Part of a small language model's weights: tied embeddings.
MLP neurons of a small language model. Each row is named by its layer, matrix (gate and up: input weights) and neuron, and shows model dimensions 96-223. Each number is 128 + 32 x the weight over its row's rms, rounded and kept within 0 to 255. Numbers have three digits each. A neuron's up and down rows have the sign that makes its largest values positive.
Before each neuron's rows, "fires after" lists the tokens most often just before its 100 highest values on Wikipedia text that the model never trained on; "fires on" lists the tokens most often at its 100 highest values on Wikipedia text that the model never trained on. A number after a token or word is its count.

fires after: " D" 26, " d" 19, " n" 18, "d" 7, " l" 7
fires on: "iv" 50, "om" 15, "ear" 13, "ig" 8, "ick" 7
L4.gate410:096067171137117138077125125123113080162156157098168149152146096113092113096165161108136183171143087090139070190096118100095155116121146117157120177095178106160163135127067133083080166104138120095124122206124132147127132144129153100127087151177110118100105190138114191124200086158181144147123119120178116087104158106179132167191122107165157196128137162131167133113149123135117157124098
L4.up410:160110068099121131109108122066182152103113113186136120094145096119172089124146146143087152152113175133104104169107181083069095118174146156125109177200138124088103103194140089137127240120141101124117134159091105035110111134129096108104087208118111169162083155122125143070130182122139065169118104144157151082135160141100141127071096126132061159116160132135109199181088111128137161112146

fires after: "ount" 23, " E" 20, " L" 9, "ly" 9, " l" 6, "d" 5
fires on: "m" 49, "y" 47
L2.gate209:138199098105163129152042090144133092144154102144158153140154150141127110096179166103128106152115169132082158161132142087084117133172136105132105162111102101094126134106036128091104099076128108159166107166136132150125086125183115184099064169121155081148170153144143173093179143144125108102163098104142119150178137129186164148153154125118141126206184131110107109113090116102117155146110
L2.up209:138128076159121093149089135148033118122132153167176177108111132121076096090203138087169118149072130181120221141062178092105125159165191081128094182117188137120137171136099104097138095157116109126127088111118107147156171134158113160159123186144127090125149153153181158126162135154144141143168116146128080132133104080151136151176131151113130178183180148134168154088132120166116095140128

fires after: " s" 28, "\n" 22, "uc" 13, "==" 7
fires on: "S" 30, "u" 24, "c" 15, "ol" 9, "C" 7, "it" 5
L3.gate468:111117118128099167103159128127140116146130174135139123087122115133095146130130134187096115133179117116127137126150166146174123125063092196062173112111042129126117147114140168094172119137145123183132094125109130116232139050125082102154117190163165137103108141120126166116118186149104145171209110080153143151104154128130063145081123124108066165124148056081104079110091120146190159147126
L3.up468:124071130130124117087175139148112093093131177062137126141151134128135109120184090174122131131146104164147143153089107103133111149114142169092167218113170146081115094118137100131177130120094140129141163145137183093129175114129080095129136139197077121049122114119064139138138152144133181085136089094095117153095137132142083140167134147049077178084102114156067097125102122127144124122173

fires after: " g" 28, "r" 17, " G" 16, " R" 14, " " 7, " r" 5
fires on: "en" 59, "ed" 33, "y" 4
L4.gate683:157122141119161116132121107135154094093155096149110118118080138105106168134147143101137161108067135116073150129119153175125128119120110129165127170108176164142086159097145083094134155120185121134080141165142143123115125194142123146078094197179110078123091153081126166116112137126114098122092124101221051088153173134089087126155167137143153173241113104044084166134066152140072098058118
L4.up683:077124090149123136113183096146147101101102117138183160103186121138125141125140165111174172156062148088093113147190098109086182091141156119097084139150150126065205146201182113172095171137119159128078128174137161125153134128101132159129124143124165199136119142128129133152148108150129094070046105077133125136148135092157118160106122164108128137141155107120121151150102131145099119044144

fires after: " |" 75, "\n" 11, "t" 4
fires on: " " 51, "\n" 11, "|---|---" 11, " N" 4, "ed" 4
L4.gate205:140110114142097154136118092116200120157168105120174152077157144138142106132134198142116088141089116110137168153117135139109131118146107115131145185109105108132084179103124119072188136097215097143088124124166152169162139153104111088146181170068100054119154173086058191085136052095151150128176094133184126134106146086140136107177118131109123131156119118142129094111148085133123160144099
L4.up205:130089089055119153150095178193117210158102129122148140056137151126139109116209112135147160143166137126128120151127114101145114145131176148100173133171119093166132140082125083135130103109146152196146118096104138096150148107146167184151063135153111113097096137141135131141085097143069157148170104129105093116137123061130182124131124157169101035109147099147134147158089120114157123086196

fires after: " K" 40, " H" 7, " M" 7, "p" 7, " k" 6
fires on: "ing" 32, "ed" 11, "ist" 10, " of" 8, "or" 7
L4.gate352:138131125119064118150122097082121181128110133147145114142099097145076200135138179114142116162127125188110164130137116088125145113136093159125116160082123148096169149138091109158111156173169163151150172127189095125161116157106129120128167160090196162121141114135084135082115086126170066058152094163143078125145082122107088117112117126128134075203063193158156122131111111126198178026100
L4.up352:118146175102207047137162104101110140115121124133109126106140094176096131138125137126141142143129126122086112133135187098153155089114066162199086175136100166161106130173151106141095149145138103150139154134145162124089191127142058112146135146141151139101133112174163123146139073142111117106123081111117162189126117139136164198092116126150137059079145147144098142124103107143171173103138

fires after: " L" 29, " l" 18, " R" 7, "el" 6, "d" 5
fires on: "in" 25, "y" 22, "m" 16, "man" 6, "ist" 6, "em" 5
L3.gate281:131137108174151060137190084120138112164170169093140146058161172195138076117227166075129127107086177115144109181143130133158087092182118070145151185098108163143139131156090146116129173085173089135136131126165106159089152085098125155118161138100124111142151175088158153114141125122118113121095150126099185096088158084171165136085145071178182129150128153136089124097085105123107125113132
L3.up281:138160100199149135108134154140111099129077192109124187075118119166114093077161163119155122151125132124135128106176116123147075158134104091143112136177200210098127111175105119158099174132121105133181109120120167146133125131133112100167138128088069143172109149119142176190154104206152115104041124155107109123133132183177107116087161087109105111153153133166108136096115107138111132122158

fires after: " d" 22, " N" 19, " n" 13, " D" 13, " " 10, " V" 5
fires on: "i" 37, "es" 28, "um" 20, "ed" 10
L4.gate229:124144147113114184072143138128138113107117082130152133147078071113098122089194185164144139166136166087128174133140152073148124113092132138129153153096148074107148201166109079145129213129123135143089129117174153120115139120113142093133073137167181127109169184139138148133097126179110129100106104133131061143086127098147083137065140081118126121153141124087093111146123110135189118059122
L4.up229:061134106158150165150171135124129120063098144073115110054093127104121094146094066090137092155127139119095089079100154133093134139129188105102132143129130058106082092138149136115066139144157129144085216087163106131108203084121127167092141184124135138139104183165142168099077150132108133087125191154104156137167148074131112120104121168134129131142181169149122229152116071126158099106145

fires after: " d" 23, "c" 18, " D" 16, " c" 7, " G" 6, " M" 6
fires on: "ist" 30, "art" 19, "ard" 12, "at" 8, "ast" 6
L3.gate212:132117129076063138129137078051170091073094135170181121130080108203128078121154148145066087202112127113110166143130114132089091126099116160141118161137146089127054106104152138144130138152188100124171180168072109123070089153169111025153153138154107144149189114081132147115129087120211079105094158136140158089132112130183160106113197074118124158155147124129108184076118114091141149130085
L3.up212:079149149113136129107105135133128172153137166142161104135134122166140115127153125112154115115165142139099120140136117118185147121144105091071109095163107129089135099095097172094104133160172134136197066118160092175114114116188059108140152097133089197080135095146154163190173139085138073116138123096081122111172115136175168145116169055075102114220123160142092149141160136141179188130105

fires after: "ec" 40, " " 22, "os" 9, "ir" 7, "2" 4
fires on: "ond" 41, "und" 21, "qu" 9, "d" 9, "nd" 8, "st" 4
L3.gate378:082095180152125103093116154082138072125145093174150144083136172134110119162158163156108158163147130134144121111132116145175120131174126137110088224121118182126136073079109132107138109176143155134175123091138162177184127154103079143091137158125118124127051123103112152140092212216059048103176100139164107123130134120121109120153166101172118188113149074143125153154117103120142158096136
L3.up378:129169122131126087154161108183155132120162132099111105111133058126135143130123142111121158092202161147152111153151148156135155106126151142155109109128120077079164182135180143067069109156160120125083126122134149088152088123110168108114050160102067073239113124144101102047116125126169096075115177139102148117155163102122142173097082107174135071149105129129137068180169112198080114175090

fires after: "6" 19, "1" 19, "3" 17, "2" 10, "4" 9, "5" 8
fires on: "." 96, "," 4
L3.gate359:150097099143115129087149142091158131121136124103153104121159111155083172167140133134211143110182123184078102204134127108154156085110129154094146184068120154127082074144179097166126166130148194203114136069220120141113123099131083071108126129139070172103126111135154123112125109131076184094139086173168096113142116099135108136117150171113111140129128128094139073159112121175171123101085
L3.up359:078205118133170149066122129154126090119098108135062107172111065146160040161085186170147138106090189068094052151148127160146106208137066120122166125142135085100112146120141139133150119109142081162192130159153127169095105067172173123139187118107182168106114164135164140118124106129153102132112187062129157097104154126151218083110146115147119153114159068108158115152138107128094106151119

fires after: " U" 40, " A" 10, " pro" 10, " L" 6, " O" 6, " l" 6
fires on: "t" 32, "." 23, "o" 22, "y" 6, "S" 6, "E" 5
L4.gate658:085128208132152082058141181091093142158112119135209159120094132165104123090145190123147136175109147150106148155130185108167124106164070119096150113128108098125150186135132099181076166152089124111158061086123103113155094168102119108090070125083126134135126163191161184145146146148131084167153127102138166103147160150114152136121147085104097179143049131119121162108115092157056112152142
L4.up658:121133101152049131199117137118078095104133076105147139133094132150075082125182101102096076128104020146177149124096140092181136136151163145139125153096112161133106183134128127114155176133133155138145162128150106129188195108127178170218089157113118089129173082181136143131128111178118116083110100172105049068140105162150139117138145106107171202111151105124158136118145100172089168153160

fires after: "1" 83, "et" 9, "2" 8
fires on: "8" 81, "h" 9, "," 4
L4.gate381:125112108155144089081130133135160077136102139150174148057169130193118118183148190138110151178128131117096126166090137119142097094166134110100171120080126132183075187099113114156138096139173144178087138172143109154124134130140158134085128132100129129109132101156120133093123186174134094076144154128143082100171093091075121091092144127128127128157085108131139154071148103124124098164093
L4.up381:141121125145193114081161158145072114138118114139147134157140157184130099120130126141164102120185130077084194158179111100096115111109106163149174151118177157088134160130143131098176174158124090166065117122083067122091137130181143125095147133131113155172097104103125109111174088170118133096067127084152125096115033125101172110108122123143117103131137117091069168115084163139147173104145

fires after: " |" 84
fires on: " " 100
L4.gate194:134108099107126084096188064143172108093129145145156103152135157096098139109127173131173169162074175107165144171093124098160186085114108133163064131127157147132103194140116136081090123174185157173089144069167158127137152124108122111119150153045098088181178140115086176104170131180107094148142117168150111108135128141130079115137123146146150111164142121097162167147142134216133159154113
L4.up194:142144139137114112122123076155119184114129154080130129135056147112056166135129096121131124125089176150105133125135083108149110100104102100144103098152089052108178155137098126218120120150171129122160053054089172113186053135099101140150154175109194158153159102165173110104141128131141072156152094167153141121136132158087095115160088140120176098133108199113184168102166188103132027104122

fires after: " " 59, "1" 9, "2" 6, " (" 4, "$" 4, "\n" 4
fires on: "3" 100
L2.gate669:093104123181173116120124139149125124244108098102149142129128099139133116155115142174087140126124121149217111127142082092134159112114115172128086113101121106133162094151132165108114130078123146149088093041094141150164091159151118111161149146054054026157067152189148157101163147167144088114115167059124109121145102098151137142141110147131127118157135144156100170112160143120169120155141
L2.up669:138128121095086102075119118087120104117108125141195139112149092111116131115135152151090142111071096124144156113132172114130138161062103103116146124115149166121135171134023179172089173165100108169074106161132114120107168146137130130153094065139185104124169159105142141189094141128172132141116125154113152122130157120148084115072144125129123146179139146099140139143097122108138101178149

fires after: " St" 21, " B" 15, "eb" 10, "oun" 6, "ro" 5, "ew" 5
fires on: "s" 39, "ates" 21, "an" 20, "ay" 4
L4.gate124:114094135115135147097173111153086098128099151134141125154083129170059165116214157116119124120134168129145103116081148065136151098142053124109161134067187128154130181178080074107141173197165123115121098163136135091127122106141143116107036141165158084135151159165075077138182098184166090120087063150148124136124137133131136061155103085115113159118123057112138167128112102101130158158139
L4.up124:109061158102149157095117123154112173184150154191153079188036112167041137153161061179120127122119145158128177139068115159119080130094101163065104141153135095148123127131134145090118093141125120131148115120134099141134109057108146156081163155138121129120142139162211109147190106112139103127101143083132133088138145112137145165147080098131072170151156107102056138123107184154147097128121

fires after: " s" 25, "ub" 10, "a" 6, " S" 6, " re" 6
fires on: " pl" 31, "erv" 28, "f" 22, "pl" 8, "j" 6
L3.gate560:037087107109158082168151087114190105145077127186109154110149121128147180083175159086097166118149152123108142140148093125132150091147158197121151101151115132142089121159111157092193122143117139153144193118155138116147091109056114087088067170142114127156095134158117177149131145165135115207104121177161138084081096170149127094082122132077053120124075121090107120154088128097125197159123
L3.up560:152093127130119129214147090137139185060187125087073071096108174113135175218190155111129175149085116148144130111110133128125099099137154124140122099136163089052155122140075178148185112171150091107105161156140138115143124109147149092125106177161132130103162119145168136124181083127111135162038135178140120147084078125145162157109119089132095122137043168133119097105132115116141133180119

fires after: "." 49, "6" 10, "7" 7, "3" 6, "5" 6, "4" 6
fires on: "9" 24, "4" 17, "1" 16, "2" 10, "6" 9
L2.gate239:131099205086085106164108136155120153145160152117105117147125124098098169134144105176146105146125123229200116153073133169133133088150132128170148175120112105146095179071089100101186105130123156145136194108124128065189085131146100164138094200136170082173152153163119173059173164112145094152149130121141120102093173135104140118121099090131118128113115157091109139089125112138150134145127
L2.up239:123083139108095104156068141075152119132174137110142098162154121072140097148147138205122118131138142104109081125064134152074113087137157140154159172113101113157101210053118131073140125144099128163122123112148144147148110108140129136219060174144185132117140134134158149093164148091135070151152131124166144134108137160100108146107125136155166098142140158115138134152134090156137132086156

fires after: " ex" 53, "ild" 15, "t" 8, "us" 8, " ch" 5, "x" 4
fires on: "p" 20, "t" 16, "r" 16, "pl" 8
L4.gate567:115113107100075153063106077141177114138123142117129150097092129143114106119135113110180168147119101133122114146117061120187119114174095072095128119061107123108058120097116096151109167151157195131091162150112101189096110117079179101097167152095073069163186138156143173161102090095153115135126073159153156135110122164087100153128149151092106165149151145127108192043128107137096125157071
L4.up567:116110135128160154159165160114164132150128091161139118082144193137165164139093109116141137084098163090143154064113166143143187129132108141150094110109110131142073127132121148107067124125212193129075146114089105158146111184062091131141187150138120122172122178116112164137127160143127131143133160136104121136159101120092059140057116101124066203108103187125141142142184058169131123106066

fires after: "6" 17, "3" 14, "1" 11, "2" 11, "0" 10, "5" 9
fires on: "." 99
L2.gate47:105114148108122176121041087140172120104110086115129099188089082151089148146111121121100140132154113119164100202127152091144115095141095108120132080123148091099070069181115113153150191114172120141156147067138087170109117089192101129059136136115143184121120149093139155115182157123147119116115127133124161099214058120137125131121153114099140155123136080177120139140186120068124123069093
L2.up47:114150122149166110166112145157128118066123163190092041151201066168148106167140176148171164102145152088154085123107108098127107132115081096115147127115099148096133120067181137150166141083150107112068106153124122161125169074169166177144147122140127132210088136093165157086127122091133158147092138079118155133193143124169124151121148147127101172115121074109140158130167103107112108120033

fires after: "i" 24, "ic" 10, "er" 10, "ul" 5, "u" 4
fires on: "ation" 24, "en" 12, "at" 11, "er" 10, "n" 8, "et" 7
L3.gate302:079083121113164149176154101077102119126117190150141160094104134115118132129148146129120111138096194096136168182118104124124148125146118153124187124073119145177102129096093100168136134159224122122147106147170178174108156121093130132175160178123058119137064144127098138118091137120117121109184161079137107083115152123119117126146141136075087098120119169055117143123136093116123145083119
L3.up302:125165116093152098164127116095120120180139093100117066151073155093151145157065139168119148115093066093119121143154114132094138164089101121161099174132126138185114159124114128183162106149111095116152092070141085159129107117129119146148106128138116118124146162122150146082131078121154165106154136139130163125133136219075157104173147106166157134089111068114140129081157139098135131156107

fires after: "l" 27, " R" 15, "re" 12, " G" 9, "ov" 6, " b" 6
fires on: "ed" 28, "ack" 21, "old" 12, "en" 6, "ue" 5
L4.gate483:120072123175164096103182109130114101134159047114072161140141137133137103170124160106146137178129092120138210160101146142085108147106088151134119128066204123177134181076155134111191159129138099153149081129152189071133132124152133061133146150129115086144117106107102148087092189166089117121098116147170131078106161103107113143123158085109160173124123154132147137125087098140147157135095
L4.up483:143139137153127178146163101124141106066133064139094114131135149160152144113125112122183094099130128059081119107169152125121149134065113150178178151127139131089120087174102136135127168139175140041133138164155143123083156099120175145125097126091149079101127129081145111073172108165117111104154129118193111143133130075148149166084134140095213140148125114125148141145066178136148083122136

fires after: "e" 29, " be" 27, "ul" 11, "i" 7, "a" 5, "ubl" 4
fires on: "g" 27, "op" 11, "et" 10, "ation" 10, "a" 5
L4.gate257:102151120022141142170103108133057155147179068123147124111036092112147119107186104106104153106146121137167137132099138171151091105139138131143090109125121155150176117106137053149163129141115140134088141120135155117109148202168062129113164136136144168164126114118140113086156071157067081111125206116185189156128104083111110169141139125128198121110127171075138150124123129112134142155084
L4.up257:110116063135134125144161138165084105196148167169087162126108069113164106138151100117169069135217117138152161111058136152141124080056069114101143129085120070141150127203131125107149157135155103139156156183138110113166128116124138063108134129149093152200145172161076085126163139121119140104176179112138159159116154090088071123089089123101157131147133144083185071176220079121161114135154

fires after: "6" 15, "0" 13, "1" 13, "4" 10, "7" 10, "3" 10
fires on: "." 100
L2.gate340:080140182102125157109102114139191186129139158110104099195116115195131148129145169105166164116120179103099095111119164114127057066140114123113195141103083121154082121118076107140121181125136123162126188138184154164155092129179155085090130148111159142169142152092178145138170106103108092171085133197116165103172173133144175158090164146128087163164160141148147129113143097149134162129088
L2.up340:191120169143129096101110137150183153118146106182152130155134128081122132148111150135125084128131172043103138105134130143083105171071133172104122102117135135144097144064138128113156152156113100145124111059085114142120194096162136132176147156122156140121131137097134117162131177074084147182134137131144145080126106106131151131157151108107176096088113100107121114174101058126157120060135

fires after: " A" 14, "-" 12, "un" 11, " J" 10, "er" 6, "J" 4
fires on: "c" 57, "ic" 13, "ac" 9, "a" 7, "^" 6, "ay" 4
L2.gate302:109116144154173140130113094161184172118156162135131116124195115148086184131145217118125213140147194085158134129104114041188108175094111177073098096079128128179111102127129119145140120126162186157070139121163107117126144136151153157132135138117132121139083098078126138149140114175156091117149133109157150150100115168124120157073150141119099118125102112143173137138100100149166135131112
L2.up302:112114143064114117135103133157158163076178099115117174143115072112091131141116152100078118116147074093159166102098140075157175178145194136114132105119134129163078160119138145133126194144116091121128189120112130181112089104149113165171143127187136124143118077174107118140107071090114144135147142095116114099082169102180122141106124104124128043116168160112194127133092137175139176156085

fires after: "0" 18, "4" 14, "2" 11, " " 10, "3" 8, "5" 6
fires on: " |" 100
L4.gate336:082142189105106178078129110118184099159213120138115158129115162155123163058114100126176145170153101131117131169113135134148071121128104163126130113107162141145163076128106120088154136139125142172097073073255132096158113116136156143097168199123163125119153114174087157088192088183123130085107163177140133111131112160159131102135107138127124109147105150153055154170126085122186139077117
L4.up336:212162170123153128137137064153166128108060132192083145118155134100137112189071163115198128117146143138131150137109091143056134135127088125105121160096079138119203153064150155130121128127080074127148111123111139166144163112102110136158157137144092094100099152167119147122102155153177125176186145098121059060133159118115102153154115117129121184155136132115053124158147093098110148115120

fires after: " for" 33, " f" 19, " had" 10, "ion" 10, " has" 7, " F" 5
fires on: " a" 44, "our" 23, " the" 14, "al" 12
L2.gate97:146087162109140108125141065171114091131124143169181150171164091151174193106139152124182121104142162171150097132137148175084060077097142190054164142071177153131179096119128087039156117099119141169163123125141157078140148104111125152091128140198142141141153184080133115097130108125152074164094146120161128134167151105079096151149102127169120200136093117072142124143086152178112095116115
L2.up97:129167131128132122160152081136127190119122123087105142161100141139064138125075079117086112142102170115146139145118141123148100110105180192127126149070128106152134136125132091157172115133195094179124102135077061114127117119126138133091203129115187097150089148133088105109081134068074144085142112103158125133108153129061147128129062125124169128142144166158086124126174116105187157155136

fires after: "b" 30, " B" 26, " b" 10, "l" 9, " H" 5, "ot" 4
fires on: "o" 44, "an" 39, "all" 10, "e" 7
L2.gate287:095109127112151157116066122114101102144156087144091132142166062091085105087128155137096107140167114122199191136119108107129135169161149088144135166135157081111158162142150136098093134085095115122147112163238127111110103101117131121157162142118129087140157165163125182075111136129163064097129103072158130078139156130132180126107152114149089128150164161133098089142163109115154096136131
L2.up287:144103140119046089131119109149115187166166131145125132110116126106096122113224128098108137157068148157122141172118115106128114101134128149078089105092118131089132123166119150178163088171137087131138144112143142130118112134072152129144150115116177151137123130140142072158135116203111089161110115159117084167100085177079156143135098155114191131103141140160171073151111132136117060101148

fires after: "1" 41, "2" 14, " " 13, "9" 7, "-" 5
fires on: "8" 93, "9" 5
L3.gate700:101169105162186087150141098155139083124137096145134149116122117135112156157133155179149191175108124091104107114134140105090115140133093207139160133145160123157163116157154149155149136105105123135136121129116136138183108134084150173080132161101108130085104158193156161058248146171124145126162089185189153107166115105092072098111084176152100120170042084148140098119109110108131109116115
L3.up700:091111090112128073111136099118089041114094115153201108062141088148108126104095116095100128110098143182143124162137131083148123106101133089143128069124110151076136186108145139144108182207146118134114142113108188107100105111188149141128119128132126134176105141148142153127160176134126174124146083140112152074150107073107103097114125117136136119107128170091104100139097147147182132125178

fires after: " B" 30, " S" 26, "H" 16, " b" 9, " Sp" 8
fires on: "e" 51, "as" 22, "ain" 16, "op" 8
L2.gate622:080146159068089146196124111128098131139153123179160199143134126133120136128158167156121128168153131129157160185086143107154104033103161141092192083072089196092103141104152135110174129129081158133110141122120199099138131173114127070074102124129198176173144058139123116118124119152104085147134081105174099168127124133072086096124112163080102175176158124123123073179144189089120133098149
L2.up622:121152116122120114046137136189163106095128140149098192109146070097156121153102135124085154147097143139072171120082102075127125115112141073145084119130148211121168128152179139092134148151140105144169151110173191162160223134165068120114126143147123151132107104106153112146143139159150122069133099171138100138111119107112121179128139119184120104116127109124101159127097141193144144206179

fires after: " n" 44, "e" 15, "um" 13, " N" 12, "ar" 5, "ex" 4
fires on: "e" 27, "ber" 14, "um" 10, "ex" 6, "ver" 6, "ed" 5
L3.gate148:143164087195147155119146080142162143116102098132104104142140104142100145119184158135151146125101154128139130143135134130115095143108145151148169177119151129118081205158116027171133154131173110140141134126119170110089174103098135165128126162163135104113113170070095191088116123191111093139081114145157137087136128109141060122108162171079139152181152127122076130118108133104116145089127
L3.up148:122068146103102128103118177125150129140152141078142098129140127152151071152114137208146193130111097085098183084143183182097087089182091099120132182087083106144099186108163173112161161173106153138121184081064122112129169123135090099161098131117130168106123145116167129120139154134116106125119146131139152134133176119103149131127064194160099135202077163126093194141175101106119105086164

fires after: " |" 99
fires on: "\n" 100
L4.gate97:082077101118109180144184135195199125129185101114151193096151103069119106119113200152172128118144139102156126161107110078102180083099132164123111161133119130168069148131142141076184163127184119173122160101139153140191097122099054105166143146094133140130099122140112171138147151123110118131168101135138103186112175122161113140162119159126129129127182107128134126130118096136128093107077
L4.up97:114116132115121166155132169125153193102162116095114203134110126127071156136152138129107145141197136098147127183146073068159157149167149139155110115155176079142102143138100146147125155164185043127140159032144153098189157162133107155135123114142149048121120108113135132166102106092154091175137080231093138039169061134086131111169145117157161063141132129135103086070151128115132169153147

fires after: " D" 22, " d" 14, " R" 8, " M" 8, " T" 7, " G" 6
fires on: "a" 63, "i" 23, "c" 7, "e" 4
L2.gate146:090147124097074089133085112167179127090080164136121157150114092145152103137122139113070077174176115147131191120086171046142103119083133129154107077150140095125105139104156122195127183159156123164090158079135117085076114128200106096078107180079073138148137160129111101131132158161127150069127089119126179140102145108145129121109165054129116096156159141139139217072139126150105147131091
L2.up146:113158109164112181177208184129104139148094112060158158176105053105101165146123144131146119105144141112185191117129113055104194138153121059064135157130062103157142184155144148123095148125170143184124120056135130139146125118103152139172096056192159119073117150107118130178140151058161171155128100086103093118125156104123137141104130091146126129140081148124133076113113146178104167072203

fires after: " o" 24, "ount" 19, "w" 8, " O" 8, "anc" 7, " w" 5
fires on: "y" 29, "w" 20, "wn" 15, "ld" 15, "f" 10, "est" 4
L3.gate609:076231057135112116157111121152079079127082144160134125149135105175101132096166170156172133162112151117145080149113070126065087123157156129134117133093129157094091161152128124121156152120084140130131074100144153123129126142126119178163172154227100093110140109184115177098112101134179075142138086149134130096133120149112073127172083142101125150174184142111137160097140172107104080120135
L3.up609:168159098157143177158161114139099056111122123109096134077154158085098170135183144166118161084134132087130059086127169158183150152131128140141067138138078113090148133149112154147161087119118127098178136150045113131113172115170101159133094104108155098086183143152105133130140133105096132084135162165167143151122118140148108147095147136093059087168153152106111164107095128074161184151156

fires after: " the" 38, " The" 8, " a" 5, " of" 4
fires on: " b" 100
L2.gate663:113168137130149166092096045158133089158159123156071117109095124132184130121124127148147144137130148171077144122096130144176093141164097116125154120132140105118130140109159015068135118162123163116070097156149193113109110079127142142144119146075149144158140138108065136083147150130153068119128153084162102137114136149091071068190150125139136175142137048142146167094105149143120119082133
L2.up663:143114178108160071153151152155119130130153049047188128147104101080089117102114097133085137118111099134098156150176168127101158141146113124154125115138119101090121174129112117153178106091138124161129159156121098091121156101121143147114142178169244119102114130186103132145144086107082153135117099134131165112146125078138167201097107165160103192112147101158093149104125085073147114133152

fires after: " H" 23, " L" 16, " W" 11, " Sh" 6, "h" 5, "l" 5
fires on: "u" 36, "y" 16, "o" 13, "c" 11, "ay" 9, "an" 4
L4.gate592:154166132180122097099116021121083111092127073204179196148105128116078115138134173142128109145121172109127120207130142089136085125160053135127141143102078087112144190144083138168153127087143198119093097155165126094098106128098180150128113131120149100165117110140124147092133147136133117127117110068141079099135182136116091149130150126089121109143133099094117111163168128143131104118119
L4.up592:151143163120116110138156046084112134151112084135154118126113089163121120099124125197117130103101168137128161212150127101122087079142080171170087138087121116061089156178113184159175123111115121142160117129188144091113112116139127152134143110149147143130119169143162137103159080107118096108135114168129140183137099201044106189094126131076144135142123153152129154109077209053127128089129

fires after: " re" 68, " app" 10, " s" 9, "t" 6
fires on: "l" 35, "p" 20, "t" 16, "m" 15, "pl" 6, "ro" 4
L4.gate329:120148079153119126119133130147190133136190136133135160123095113145124105115140145135150182217146100117119076121130128090083123139158137169178148100104189147139096176085161105073170145165106117172103133107166172107145085171086154149100160166125077101157105144099155178088109151149126148182127106120132142145127106083109109106134160088125146104159169137107120133069097148107125173074096
L4.up329:159027113139202156160169105104150118097145166073162172097183144105134172117171113089144141144120148097159139152199158095134223089153142087121095114094116137112149123169105149095102147135136159132139205156111145112152101144106094101079138113117189153145133151080124151161153113159079088123187119128124106152161154101088104174098074118179114160150126184136108106124084129140136166085160

fires after: " d" 54, " D" 15, " v" 9, " r" 6, " V" 5, "r" 4
fires on: "is" 64, "iv" 17, "ig" 10, "est" 4
L4.gate590:156119121107109158119122089135097124154173115195154130146127112113123153101165109147131120170183161169159127106100145082040109135132159200143123126084150119094155173120080133091125126162185122137152161159136142134163124095132124156105175163155086126072065167087110152087179154141145131092141085113130120107105164089154104189112168067144163213129164166089075140083107068098127147089118
L4.up590:135099092105110167086041120138103080154140108207126098137124092096125115108126104134119165165147129106164157131097135079097146143177138147175160136135077085073205225100103191120111173149142135123197179123119121105161122110142129126134176149153080153145093117053110154109168130179122140093179159092100114160141197115138160212106177099168148139159201130107083139068082083131125194151157

fires after: " New" 31, " |" 15, " of" 4, "," 4, " the" 4
fires on: " Y" 76, " y" 18, "Y" 6
L4.gate24:091134127167140098093133124107144058129151105174149156083109129162089121126183107156120094142124153170141171152112147114121113051095115071121141139145135067118140123105109132118147170141120153141156094126178206126154143126175126129065112159166153136086184117158113172172106146143183076146123083114160116128140149116123147070147174143127139179148095073110116104085110138067083131057135
L4.up24:083169164124172151173177159081190124168219116126109112131109140158077128161147099151107137099124143124153107158153152125082143182119122139089126144131104097142119122103134108175143163095146152151124113098199112121110097156173128118103122157138134110140122102152088132107137181124210160136081086091086168103145173090179140114086136144097073177135073119088116094113178106082143127173090

fires after: " S" 46, " b" 7, " G" 7, " the" 5, "S" 5
fires on: "c" 51, " sc" 27, "i" 12, "e" 6
L4.gate693:029157141080070152149112142124161121121122149148103191066156171122108136140168148108126161171152142152098159119109102127148124053086162140159172122080104139109123093159116154069103163133154134160171151123184105104130199120136186143178146164094093125160172090136115157115162096138133094080134102098143096103129121109077093157069081091117135100155145155103129116098121148151201129142153
L4.up693:060180103127150099112161104162103060099119118204174137118132126130136116097107124097160149096095124076121137127135102129080111119173115181076078117124167146165187101120178113121099150151125108155148087107205154123161155154092089080114129125133176124099100078138159161138158122190156124162122143106116135059078149176178128097086161099133140139085113138163147142145128106185152162139166